Weights of a small GPT-style language model, trained from scratch on English Wikipedia: untied embeddings, a variant of Muon for these matrices.
MLP neurons of a small language model. Each row is named by its layer, matrix (gate and up: input weights; down: output weights) and neuron, and shows model dimensions 112-207. Each number is 128 + 32 x the weight over its row's rms, rounded and kept within 0 to 255. Numbers have three digits each. A neuron's up and down rows have the sign that makes its largest values positive.
Before each neuron's rows, "fires on" lists the tokens most often at its 100 highest values on Wikipedia text that the model never trained on.

fires on: " with", " and", " but", "=", " though", " as"
L8.gate452:165122123118112078087079125185124189117070135142130122131106143102100197109149147140084146109127157123170138130092126136143178114093185114142098128147089131172131124141124100080114146134142159078154092126134178081117179131138158121191105117206105115122130126074117132117094125150091169096
L8.up452:097120164123123085086136055131118136100151159173130132109128150088151173097127137060071139153229120085108225163178184165125155169176107149126123165126183078101148129153127053129186099177230131171118071106165118155093127057152110095147134150118064158134142115144154164152168115088141115167
L8.down452:148154147115144111154148136075136155121098142079200138116162136172124105149175123140150125150076138145126106062209154167117135132129162203139091183136123070117149119118175112180094142110116120105056188168105121150124073096106168136132124141162201156129115146126132102144076097176119138130

fires on: " of", ",", " in", ":", " the", "ru"
L8.gate472:156110105118089126188201126125130135128140126152100126100104082063138112156152102146092156060162113131133157150131111120121129126101185120155089111134135130161116098126115083153089134116101183089128119142069120115137123142167122110104185138138102092142159147118169168133123107109090068144
L8.up472:119171130161130084226159131077156162161082131116082154088180148117120126164162091119095115104110135114090128148150074098148101128160157087119066168161075148206139148152146117147054104069119098096074145176078096098178116124107066087175116120190135094165152114125134161069160117142161138124
L8.down472:098163166169152106164179133097179167091124070088115088111141210171148079117118105074124150121164157127141116122126114153179105112199196121129132146104197115133137176168137155131161100150126145138090145093064111141108142094035102160116097171150096125108147088090095126105120153194166188118

fires on: " (", " \"", " of", "-"
L10.gate1114:174104053096135163168145154117170161119101148116200144097122181136118105152087182086153174110162127112105127124150131155159088138110099134135173065128141124116123140064078158119168147100138111094074121188133157147149220189157084132203113103206127097128170073132160087113103128102134135059
L10.up1114:114119112090115134156152095085165131118129100102097124124053138118089133151141147103154141126154112102073147083172118067130157132154144122140173114141124114140155101140086136128091114164114141149117113052153100099139148144158100116108131130125127102135149105117071102085184097173170108109
L10.down1114:123103121159169156084146099090096156068144090114140168114117155101082121154140096096125098156100125141093119131111157106101108097126160158107151063179122149111073123124104120150149085117193104122093161111144114135141129138092168127115147090072216095149102138133143103100115154231136117120

fires on: " |", ";", "si", ".", "pec"
L8.gate762:104134121092235118118086136134141138143133086122073109121152110124125148149134104151091144094146109128116113116198166137128137126136142133130143154200119074140062113101088133132112166124110124165198141171094180066120074101215134152154161135167194134101162107129201138159121096176103153201
L8.up762:162152132147133126083094134065102142192140122153136129148108109145077134096123117180040175049148125146163089165154104108102146106165066171165158138159172129117128135156120148142162145119129115133083182111055091108131158087142083155117098103076077103165130123085124112125111175169132098123
L8.down762:167068172133168088137133126092129116174127093142109095106162142241094122136127178162139167151054092172168075139108096121153103185191171083114125104137144146078154142099148143120158139174108100106168094144171158125050162181133110149121175102113114135128124140180088166074139167121108102115

fires on: " the", " as", " one", ",", " be", " became"
L8.gate84:146082176126122143125114132095061098135131131131142158100139067157122180180102071164159130159131089104122108119168116168203108130072173177118148120116109151059123087085050135147133147096131159106136080116125134135144094134062113140091137184098124113107131121152134105125145076160146110089
L8.up84:166135114172150100180082119088111105083139130151171112107169225142131123166095095198157139150108148107093137130127051168139145135112154108113117105133075146132101108081097126096169110151118161173124073115115105169180118151120061125172094116141179106114111129165190126108124124126122113162
L8.down84:147151111117087138127165139128107049135122107146162091090156111132159154103125109131127079128152133146147151087083105121117097113201126114119123108164170143072160101169083118188145135091093164126136150111136136138173137150105111158095190148071117099151173125076155100144128121112177125102

fires on: " |", ";", " released", " and", "|"
L8.gate482:118100134076130111133134154118116147083082098150141151104095082152143123135135098155141082112107124052140097114085138153109157132155146075161071120145105154115131123148141123178139132146082140056139144178188161083135130093153182144157048123134089153102162104100127084121118162136130122099
L8.up482:212106138107127096152108164084139162070120109134140153142057143166067103080097166171147074121110153155171149132133139109133117114132123090146132177107151172147124108100136150158131173126171098112143115080092129124146086104212114085081092153079138136141159052162125126161103183207163113123
L8.down482:171083122126154102107133169176123151095118134119140097134154136110109122136125165208143093132144134137159205170096136161152116137159152117157144152157133122167116136126114149188140145174121094088197153083140192130131110070145142082105097129117146150124140105113113173213160170202118146112

fires on: " to", ",", " by"
L8.gate454:132140087123133072111132105114146094169149081161073146219095116077102122179140117143145144128116186152123146134079151110100123098166163145147142169143104191127135142132103079157112094098152058098133174101124146099150094128132153110097171075180077131052131144107100114145171122108124042090
L8.up454:087106113131079080140112167114113108091191149073130165144081107143140139110152094153197215158073131135168067116150112121167111203114123107174147131184134134052088156190051098152138151169101073100101155079152129152093154142094109070124072112125134102080160113139134140130115147161160143118
L8.down454:084120051119163139109114181151126140148066136186123140100144114143107184138137179099111080120148142110136190060063113195100175109131214222096118104125114090146174131114120128125057139141146108124130078120140125161164059127138142076112130103108131111169213157121064129102112103110084091063

fires on: "|", " |", " la"
L8.gate1436:136141166145139143156163134151099107106150140103119211121112099113176097111068096112124143180084101130137118127178133109110170133115098115085109103108099093113098128133153189176133126111059095141151114160103106128110141128203102079151125083108103153146125117183127100101116084076085106125
L8.up1436:126133163132130165167146133171138130126131126112176122131055078128127154064141090140126100093121129096078120097119078156146039130113088156128117103155137055121189121130101110136109139082142104122118124109077190138130111096154181099157137085079121101164142177147088133138166089118149116113
L8.down1436:104127115125168127154101114128100122174110130182153104106119090132135111135155165138153079122106166117137105130101113122111049151141070166134147078141142172039111101104094126109091151117168183131124196121155140095104135153102152120146101164118138155104157148150104099185230146122085124110

fires on: " |", "–", ",", " and", " 1", ";"
L9.gate820:139133107130110186135122167195204148188112143154141086139117123162112124142133082082112118106155116117122110068078072138068197127118150087161152089132120165136056047098110135132089141131126170104163139169132084147149090112142124108165142116148146106115150127122108178057142158081108152132
L9.up820:098136089142136159148132095128128126217082041169142152198134117120160064137139120095113181098177143097078127126179111167133151152103104150163093175180098198154065176139065156114103163167149145097152142157068118124125127131017085098159088157175105123100171134091147195126156120158155145136
L9.down820:125117117188132105151094152062142143118086087083143058118074194095128114085164130128092104160143140140219152193158157121174067080161112110121148141122156166162138087107191126209159094103129123156128113125116100141102130154126158139109152149151123154142193134157107154133130124143209125145

fires on: "=", ".", " for", ":", " |", "-"
L10.gate546:127095055137215097140088164137083114172193161112097055119105130191164117113170086131114128078095114168101146120147109081161144144121139108193097116107112132132099081147133089170135179128155158120145127157140122104119161131195128117125159126176189138148114139156122176140120156114063093136
L10.up546:061089103089155156080126123158112145144211159124128102142106114073128101125145106103121188129097131144105120126167107166147167091148093124139185151147127090164115093080116094090098149141175151188103144112089087090158136140186083108124106169180153105133097147109097152072143130155213123129
L10.down546:095189138105133129133144153081187114127153137115113090133110073077123135160095179143181110157058097079121131120100076119098109141114112160070151117156167114086156144102155151137162127105081084082159151132168137177140128125207059142170139105080119092130172112106053098123109078093179138170

fires on: "=", "s", " died", " his", " her", "-"
L9.gate949:166151161123170186129098062076114135146149147109125164135136122118095115147140145117117053154094096186125134162106149165077119125114061152117136169157095178159170174130060100105131123170113140112161151147139073050101130091130180148123120070143092122147140128137142150152185170152170039097
L9.up949:082100139147153128152084099081199105182075146133110111093078140139086135099139091135092131158177108117135166081114146102092099153191120168101194136121135145094176083107154149108167131169147086160115164165075137114123136072081148135095126118163100145087172141179043104158158194139086129129
L9.down949:074159147207137148131148116086135074168192121100190122183161067165112036075142158068117110144145071144127123125103138111053135133162164128144132121145139148139196150115104192128131164088147066153145117110129079094130153144151139123185171084152092106104172105190146170065145125161113133107

fires on: " and", " also", " to", " only", " |", " would"
L9.gate1464:173162228174119163135114139139146136095160071104127103089152092126105106099163078110121105168134149122165180102130147184125161098169132121132058116155140167144131091133174105158098154140113150142184069135112113120121106110130085139142141093110148105132099058181105131137112209146085132093
L9.up1464:076175159088134154099113101124162124158135091139120126138092089131179097191094166105084124115156169116115125094188116126149173164081104086132128126168114199122106163113118134117124152110131138175130081174081081121145165131110008126090073172119119077105102119166157113123134161122191135212
L9.down1464:098124112107196107140125131119092117126094130134112131123096110184059103155169100127120167211067132135104114191145112150068139137117153124116114077107179085110154169106157120098171124153107092175166108129126141153186079140126059118122125125202129155046162110145164153186134125164148144100

fires on: ",", " but", " and", " the", " as", " his"
L9.gate494:176104129141126105131170139156195135131179102187106111188141110114048115172091171085084112218171073143179186061144105153196150120096132114108083098119121136142053086124111140207129108100119189104135098125094102145101077129080135140140144156101085117198122134144160042134114101137177130126
L9.up494:182148136135165116120128126105101160153158087177156192117109084130078100095133119155164056166151172092127122104165099178137133062089151060148161093189105137176105099121121127145137104141140175148132118178109138158115068097047091152097117131135113013127133170154126148119156095100131133136
L9.down494:064127144100127115219231135120130124118094139113139129130147076097129161114148120131049175150133140115115138135095119130109129065171114190131119102131101103049149087136116150142152139166146061123116135154126105113188138144220098090133110165097112166137181121074141109118136066137085172126

fires on: " |", ":", "-", ","
L8.gate823:057121136143104096078192127112108110169124063119075091105086133069092137147037156128005146117116154119079153157098114131132107093091149105162140163098102123157103109140142138187181105113155074126144080156122124160086131155130114105094110128114133122159124115193073155092145106060134128054
L8.up823:097137150156124119109151141114128159193081083092137115126145130060168189178074125138057120151088106160083131140033113132090076115119162133118121147120131117124142067099100128141163067096122031112168110123153092148091113114100111090129108114118105112094114056171128140108181109095156125118
L8.down823:119134128140184118138130152121082153140157047084115114100158130151171177153163103156135110115139153161053080119053074146094165076142121163144158141161227085165147084154134066093184135148145093132125150132127122112111110127132054133101132123134085163133175181116127078094117169175141121134

fires on: "-", " subs", " dis", " res", " cas"
L10.gate391:071124127136164166063050119168106093085187095140113130159146076107154127073127107176164145139098165155117175125172055111121073144154122119131135136183106089160109134125192132109174064145127116120164149140151178125118183129085084144154100163125141075151087137123134108107165135146144099123
L10.up391:106080076141120145112099050097130125120138116129140140143054109149089107132167163134099144171160098191134148144163158106086091118121132119100133144104127157135126106107139211132079171136163140145105163117134125146151145204144181151191117166112115184138057129074126162122175118134126124103
L10.down391:093092107107127107081098138138099097171180146098180184140111156111112172105141166144148121163117150193096152174121104107103118085108165152091126100166114135075080103139121108147094118093161148142179130164140119097137109120103131094114154086130090121124123133116191075138072133118101138075

fires on: "-", " well", "="
L8.gate492:074179153108087136131133086133139059108131075098155114103138111109140102142113112077141120164087143181154086092132118122163187163101147140177162076113105105150103105043118078156137120106140110116099088126137157112141095109128134136150137122124156089113086186096155079215112073103147101114
L8.up492:156115143093174184153059143123151111180162094123093151176134148127117157098161138143150151152052149126104098083164080151113081143144094094149131088172121145092152112084159129159056115131117178176118059191130078209168125123091184143086138103115139157122186127170155109118177108116150121194
L8.down492:099150142121057098110137110160086125136070118137194105133112116082089077108110090118139115088178134143111090166140177071117121107173102104114145140105169093145157056101153168115134142083120186123137127111141094101064103084086100083106115044191132131130149116103113147124160135145093174137

fires on: ":", " in", "|", "=", " of"
L8.gate727:159148076132135120125150115162164109118176109144134125136139147132182128109143157126106134117142139157178138156082131108139144131110136144102115141128133144118176105135205106089105157095101237127166114162171129139107082131127139104074140178108131147140161164106161107145115165095086110114
L8.up727:137111106125136139125185091163103145146073147163131123127188134115164158126121092112129121114113170116149102129162160064148160082077150148107147125129158081145144156133104128073093110091160119124088133169166061131108118128145079075112109115163160136089081089103119101136105105081129135163
L8.down727:120151113200129145155163114161123138085151135132152095141102182093141117179119163122134127112110216127169121152095218125105120120075143093126188124132145143133156130135123152098135125147116135117121112106189066123098146109138170159137075127103129134153170097130106099167104088125121083130

fires on: " including", ",", " as", " like", " of"
L8.gate555:143096118115127120177109125146084137168119109096115155156101154147184156136182110177127144069113181200108118110100111091144189112119162160161129120127231155091146113101176171110107158135110101131134132051123093130132146161146061122165118066193141126128207157165099150061195093136111108077
L8.up555:103082102154191106161107165127154124097118126127200056165116132095159134080140119121171201112196162096143179098062155124112085086073129132101154104170158189124133105096148110094162132173125081119083099105114132133155143162201158100091170173137155112141148124094164187082116121107071170094
L8.down555:126088141102131196092175129127075122148142103103158098084099124127087160104095175131066080141103146123161080162182108130168135130127161087158153153128087101138099110087100143144124094094089107172177135122160103171169145100163130178118132105148145082181156153185074127164118077138181132130

fires on: "-", ".", "'", "ight", "lo"
L6.gate404:151141049165107162128177173088141077128109103175088141137060166123129083196116107161099149158096149146133124092159139114060141162028129113159174129105126110147056057067134157142130100097163144125164074143119101087082128133139122157128122094154163147135166060151089125150145141138201142121
L6.up404:111162108100105190077201107072143101133126129167150137190141149067077142116159124109054133109143079157148158126138170107039108096113140117140069159098113168104111180099164115108151101134106108139178104113135142187095117119162155103115191140114112193097165133103075055166183095087129139099
L6.down404:180103154096116132112105126144137127121063145093199081115113114085169126127052109146164090103159146072181071124139092151120146167170054120126134110109134166115167130120131117172161139129151167137139126067119095093105100090099119103134134153205172167113155105102112132097064131176099161184

fires on: "|", "-", " mi", " and", " |", "2"
L9.gate453:126159130164092120189150145187182171076105122134123117108128128114109123145096104141097185127115149109166145145121136068112099070072138097125100162162091141140136175058178168148155156091083120087167139140159145187101105113151145105133123108099137100110129113157118113103109115093155080039
L9.up453:129075106173116143093132167178218183106169151083157129099099106086139112102104056131094120083138103122201081158082103175134103112167053136147113124149052166173102097145125124116115066160080126093169123119119149165118087159171123140099124178157118099106072132147157167074146093090186127137
L9.down453:102142136151125137092140160129121105111141137165106105151151069146125142190135194174144121120187088102109113168098142177103114103166146173145104082161173079094148148172121099136142154084113130046117112147196125128175103118131150148098127170158141180159129093139123107165193049151129186153

fires on: "|", "-", " in", " of", "var"
L8.gate899:172084128230139095098109105161117177122151135158164143156111119079127088103106151145158102129140145099112102135127157124080120147119126139191108131102182153093126143121109134092129117141149177099130163113188029099157136118132107110079203142050114116121092221100124148112198151108136069131
L8.up899:156121149127086186130137159114179111128115133112105132178083058171096096096082138123136140119104092140142181122119104179179125127146187067158081200157122117161176126085142088119089162151132102085081149170151070112133109090137135076102132198153143151118106124074146143134123144110137116169
L8.down899:104172115133117108135200089090065120103155177079140132089091154106158090068096148109087136080127127140098195136135160123117103128093177079112111069161177156089144119151162140068108146200122171130086102130141145128076098085091130068149114190105169135146118131096125147131086165181141089102

fires on: " the", " of", "|", " about"
L8.gate33:171089156090160138167133085156113141126115101090143151152084170115128077133114114136079155130177163105149130113066118075159090179124183155085160156135211147145123165114107118066138166135123102086128121142146128088135089154097118119032156118092144136143182123064128155119135168088121131145
L8.up33:196154136083120148108092073161154153132181134169140112160184071138103119139158131084107114193175100120181117148136072103138093147080113118168093134188141127145167156119125130147190127144118115147092082069140150128138106164133099137083080145145138068101141098179112125178088082109139082157
L8.down33:135109082104086092118121083153121156128127152110103111157147112124145140018066123108088153121147101099110139131147155114163088126070178098175094130132120180163148176186116120149114234131157137145103174136120111157091109148127125132029161156136136103138121103140169096176126154134196069097

fires on: " which", " that", " after", " what", " when", " such"
L6.gate738:117113157157134187138151145090167091125090131144180108080160120129165177083123192148058078064080175163115184162176133116165156099136148176120146113126155148056105157130076121158134123148116098091151136150100144132195122125133173123072079169123172135113124157175129140079117069101166119111
L6.up738:159101108141061132173168108110098153072178135121133149169077167147134051114075132100112179101118136155138090114136083155166132097143091153093136106146115111172160126107133080125096093147142095081110226112110108121095153158186083102061097157157114140199139145113158090092137138077158081156
L6.down738:130096118115173155144129140110136123112164057146100165111171094119194147180160154141143137134120133054119142119188017106171098094164164111155128148133147149146110116164115131118137112095124170057180108098093085129120147124115144138097057111110110095137126111154163118103120139148076141118

fires on: " =", "=", " his", " her"
L8.gate1098:130122102122109153133144132103114141118153129122124139099135092135124102128155208161114097125114092167138129149111098127114078127145128115152167119191123141121118178134108116177145092123140125184121111147134167162136144102130140159137109064115151106120101170114107058111124127095088100143
L8.up1098:193105171109097181126088142096114135156174145087137139152123136136085069109084107132036147175134109118152148124136131097098147201140164178171147094096089114140101119102152131102142115130127128076087130222082148163146073121133186178141135118162110168158135115104104164112092121104129148153
L8.down1098:129121112097147124195123115105164105142134109128161114180137147153122153092084134108105150141095127146158050129119117149089125103227129150121066118108153157115152088115159165122175166188154183144103045164132125102060173113127171195121087083182097117144130132175123119101091041122169183104

fires on: "|", " |", "\n\n"
L8.gate1285:149147059158144116145110145134141131146172123091163077031080156142175093097108102091105114109167180109126069142140138062157096085125165091108116087100113115128156139115131202096109123125115159072124089127097170129141133100100133072126148154087193177113086124145105183074152161136076175113
L8.up1285:118133128112122074103113130119105118128125163133183167142160122059097100080161103153078171161168080137161138122155060159149170088149110124176128138149118196194146121114101095125119108119110146127115141106099151122122136090101164114124115081108178159048036100161203164103127163121138179167
L8.down1285:153098186134151083100110071144058137166133089147134174138101087179146176144112146130140116101108145086126106156132166079047170170123102134146123129126152122106143085142064099120180123174071133082114143109170158109116176132161159163076187151101134099141140138087029117113130059152142070107

fires on: " to", " which", "O", ")", " that", "]"
L10.gate207:094106112157159068137075131114165149154130152109089169031107044169166106123132117136077098116133144121137155117162172094184109172144171191083121146160153127114149220134119126120105147059073117043116145130104083106075133134168161155136092132175101170101162106103125088135194110096161072115
L10.up207:127167093117076148163165191102079124137127138144140102114128143186165059064128149130103114051088156160092156143102149098171121147157175111142085151158078088115128111113114175103142128085059154139145161097141087196110151141134158100121124137159153187148150089095105171168159134193176100092
L10.down207:097097149162131084108128124150146129146096050163084154121163145102150061103161134118148107173097121153118128145161118139116111088109170086120123184154152119066166165107161107122079146116141113096164119168086115139136141086126089137127086109064115103129123113122055123143162156077172098185

fires on: "-"
L8.gate1162:151096139157119116063143086109112169095109111122138156171139120134138088150091164104149107195091119178135090139127069111161132162124085126124175134162115101069156072100098145176076159130182083125099099111158099111156105151242124134077114089143124185126109099122117168134091114120070173123
L8.up1162:138136193099170146117055136093123054138119130059091083157104184106084080126057134156176201103153136111151164116183129144130148111173110158084162170111172181102108145145175101153102099195090110143184165144115103147150113157153136128100130129133159091120107083129076180160127142095138065081
L8.down1162:161126139114127141122155139120020116173154081153169089158130103116128121125112110081101090150132082107171076116146134089118090127157184051122126123144126103123169089119169146117078089119120179120100145148111144111130137108147101169153126122134171152133184205133121131124138104131166156179

fires on: " can", "^", " could", " cannot", " to"
L10.gate578:158112099127185127123132130093102124205116148096098139131138067133156121131219199128132112120114133143115119136115121128100147155109151109159096122127127108163110109099145092124170108105102102040125101194142090124112147183095113161130131130085143113134121123118211117160119084122150122178
L10.up578:100150079149108143137137142183155088195065119158156121174113157119071076107083154126158138121164126105121096139065127154157059079155125114065071105176121151163147107097127161183154071082161236103183150133117079136103122137178076092096158165119149184073158114116170119089139068123132013137
L10.down578:076220103147087154073138181115166135122094165165192140152098092142124139112137093139050107124183114134118120167091083170117082066137132119118074121097103161129137160074162160119177028128070132172161151130074117186129159159128065068123097140130177114127106138137164141126103124148096109127

fires on: " |", ";"
L6.gate546:118124174157136185136111137152083091152111197172161079132131116084126119145122106137181078156196126129138149185149078152124103175151128136133137075130124147116129106136094085151189073098123115164112177083095051142165153112195104121106113096105113139159137120151118119106122177171145091179
L6.up546:112130176187114102137104167125100152133137103067120171157148190207086120071135175169199091135103145106163119127126105074136188104103131123132096129091135101159100105148139135171132104146123134139071096126104154099089107112207140066125126130097059079147156162140118130112126123132160121133
L6.down546:095143160131163061090129156150098074094106160169122111202174139126141089103139137158117070174134101176181150147180172057102183115163105134184127152083141112159103090155078126163096111160082113145110113067134157156079032079136116087144145111123037128131134087127139056091126123154107122130

fires on: " |", ":", " were", ",", " of", "|"
L10.gate1498:148104165155165152126165111148131123123173148118143172104095126075131139109142143105070148132138165180086160136126092061160145125151145165081015124095109099131162090171098158159062120098154125146159137121096137120131132156089097131122148117067151096117205105115146068146123150098043069108
L10.up1498:161089166161126129124103143173078172105155105126160141132143104103140138143043159089093144169089084149170136095098098137109158156136133078067114182087164102091131101124135167128144138093109086161123115085109144123170143161137084146142167159083134161092130132116145119149114145137125139092
L10.down1498:137049129150135172140145132167137136161154127145147121121143127136114142087118175082108090139093211126122116140146172077172154127131098134107144179163121091103157118121138135117176155173115101118179129153103111094156139108182088081103174160058057117168105094152047078182134142142133134154

fires on: "=", "-", " and", " ("
L8.gate771:068146082125099163077139114141176193082189164151134103184142130114139100124073122150139129099110112148102118156050128191194107152147115128080159100174136117091123132099083088137126097152085089141101149143109151103142107129087129092110095101132134129132120117106099161136138102143114145077
L8.up771:078085149148172136096170109088105141152193172156169090141113146109115087135105085160156168169122136154097095125093152112090139129130086091072153149163147074063179119134127169142078100089140084079190206126150134179159162078107148138116084147123130112151078170139137174089095052127083127106
L8.down771:136114155136135160082206061118154099119133124076157091138144088094088089117136104154092161123140113138132087089139184098089137187083143142073170125185197151147135114118134139105114090120119099149154105161109108192168174124123114178093155126155192107131038146141138125094120170160086117140

fires on: " to", "t", "to"
L8.gate793:196157126109103107126099115103126108142145079127133135188113152139096100129149115162108165155135167126147156135104095201118106148087096135103091110181127125141091139149108122112198162101111228183147218170103137149153153186098136092186166079133112114127140147116131126129138182158079159133
L8.up793:154138113144137044085136126132139145163131123115138137182105128154192133072124075122180117091115140119163106097085098193061090176062116184165187109116063158128118139123126112133124094122128097108160140083144158164101125184156126089191090109135116176128154158118198109100154094139139117098
L8.down793:101165109151114080140100160137202152125106184111053123140143120161134172113144140112041129110162168128061100076075108123084134147127140178159152072090126143109113133118118084128133094119154156110157128132172109140156078178137098148152194149185135134075155122133157174112139092158154107092

fires on: " to", " and", " or"
L8.gate779:114119089122169092142157168139137098165100044143085143168109099160117132100161162161069178096153129153142088134143142136102136096135109172109146118132166134129151043071126081113158081105100116139159125151111138104156145126137137131101136170155118090108050078115169119114114132109098132089
L8.up779:156207117156119096099136141122141140146166068182128160149179124111098147117141150162138175142128166155105206123158126075158145127140110161145104104135152126128152098111123156138178196118128122126173125115164111130152139098174145099176122142155138119184172060164142094136125138101106139173
L8.down779:068138147109114121137102131106164183101119118139119176104119093149090100164155093157082149143130158124095164081099163179171182141135118091092110094156100095118091155088108139092082102109165118150137100166141119085141132068142132114116101087156126064173171135112070140119184137129121098083

fires on: " (", "-", " which", ":", " of"
L6.gate828:164146149117172128120108103161115094143158076068147092117111192091122142098146137104135131155100110141118178145161095116176095086103161134077091093100090144124108154168126130143164178102150150142162073125095118125124133127134181164105167133113114129095109135110150146082129125105067129113
L6.up828:107148119140145115080070104151068140086139079136166190133080098099155117050181086134081132145070158166090199123127179126131142127145165151110134223087151128175199173189152103138162160073177092060156119113120130137135123116133139088122104128112155124173158066131182138161122101164114132103
L6.down828:135106136114136120120092183188102089170127147109156135162108151165106147076147136096134172181110163146120140142159120111099142127137101090130139210127128101079114181127101106125127147090086090137160112115144113139082146079101141106135073105079163175118123115150157133128145149097087106136

fires on: "-", " some", "ume", "ment", "Some"
L6.gate394:155146131092152105115213128097167179089126157173137132108113138156132156175070112080110137161131140113079115092146120071112143133122126173141099160176130173079108143075106097122114146136180151188109134138154115148150096150132155101216115117150160137163126139074172122151067117130099114036
L6.up394:167144149106098175100141083152132160081071181142146140169160095137145113161099125155099152135136201084147096105138107123107111129127107093168126106111096115108123112137077155144091088143165089144009066140128160089179143094111139136165144056120144136143133098148117146154163125091149098139
L6.down394:161117098153097165166121154086086152173149120200145126143152077120110120119137097076098107048117144127144144131122182123137091156151071129177163116155147087077117149147105093070157179104170150157133117107107091080165089119145104140152119084137122119120150121089116177070056076108084137094

fires on: ",", " year"
L6.gate562:144102115129145186123123143135130175103072177122166141140097088064166161158179177145063045104125116105123137098113176112093165095118133145093172150166126134138096134139105222121162131050139141120118123172123136117130180129115140163198159140093082169097183113158152148096080196087067162122
L6.up562:133089165137061118134184136171153086120146171129131106141132131175162110140134142119134127129063104113126116115120123185128116103124145121189159110112118136146078150122130112106181165135176106098130132040122107110117099119112127053125082127104146134128145114141156139083081135124122090076
L6.down562:179119135134167105098137151129135131115126128188094146087104135166111174111162105130125062096211172110182125134138084092115173101117149156140106158139107107105161106074110151126087140124134118104128102118057132173136095136128111098158103103119132143141140112168151115080141125158098158101

fires on: ",", " club", " film"
L8.gate181:105099099159098113190162107143118059120178104140155182158108096109111121118096115095114180130133167172068151119081150148087062193039129103142102145120137133113088100114140098179125116158113109117154172121144106131074090149147134109120146114137157088136141054136093122147132054043170154172
L8.up181:121167121111162133148127123144108129160154133111127160106120137163126181120185171134141114148170114090139094161145122110123128154039143118133142086113129121136094111176113154157101151129145136197119147117142154180104121152094116114181174099134162145145097094107093149115107114114140134128
L8.down181:093219102099131124174143130154078125101085124161143146123128090145141153109194147148159133190126134082117143143062080113100114065142165205105160090159095130114164154165165178190189154103192141123113163100077164095091115134166113095171080124131144075163113145107073053144160135071137077144

fires on: "-", " ru", " (", "mu", " Ru", "T"
L9.gate153:136112133113103165133120082126105089084083134086144110126090114179177071102096123085127171153113143087089107091147129125176110151105141136145127083163144132092126099117124076128147115096158097156138148140172146164110147105127130135132165110120118100119194147107120106133123116164140128071
L9.up153:097140118151124138203044107110071126144105127071169134097151096146165122093121153116172140109127119068114101124127133046082012124092139113180153190137100153136135104108135060168104191110101152093157132085134131116054128062091140130164112161157081112115088172133097157112141059158141162157
L9.down153:117111181104064130115088092110142094161054119100099113104123139143126117161088063122119148178189098052087125163125107130185167114123136136151108125182149107117136139089124100144147171140112158155119155108103160117143108117157148090112085099131153136104088120067095183064182127138198145141

fires on: "-", "n"
L6.gate1268:100134161109085132102136127143156120114025122103145069131158112125107151168096033105112113122135141131157151119168175123061137083116201122129115146128123100159124143129134098111124100048086103157123138118166090164146085159126131111166161044111136167137108133201094088097118111155123156142
L6.up1268:129176133195099175135119118148117146082170115132121149144173172135201127176096133183154071164134119093139108124108116061117116073094117089175173128126144136117117091174140111133125157103175227188106107147147086082087092145113104173124077116156125108096133138107154133097096109149146117151
L6.down1268:164141193110147092188119139085053168107100139140073139121081106155123081124124123136148111107159081123069171104106143125106154079116112076107133163132111102151081117189073202134122190120161163172124094093147093097098082120138102129094095080168118119102151139139171215189151107134136137113

fires on: "|"
L9.gate1007:115111137097126097083091126132101135158097115099161115199139138124113119098150071119160112070115117153052133086084121097147100180113130151116070167123095133099134098071121090126088130141109108072142173159098128126149155134133167117161149168195099098124089138090071091185130102145126125125
L9.up1007:112128128092156090116084049144117107101105108086168106178124156157128126119166051163140125099115139152028124090120127142134081125153143106112169073128095100102085081095191062120140125129087126092115143090169108117102164181114120132089164136194128080158112110142182110169118119110101154113
L9.down1007:113143095142138151091126154106144120084191106148083134175128100133116112145100178153140108155093084114132063137207180107114199095133114063160089187211135104089112159112119112110124117106134150152041120135145124110111127145086143146129025133142133186092110099103091131144100111123183093183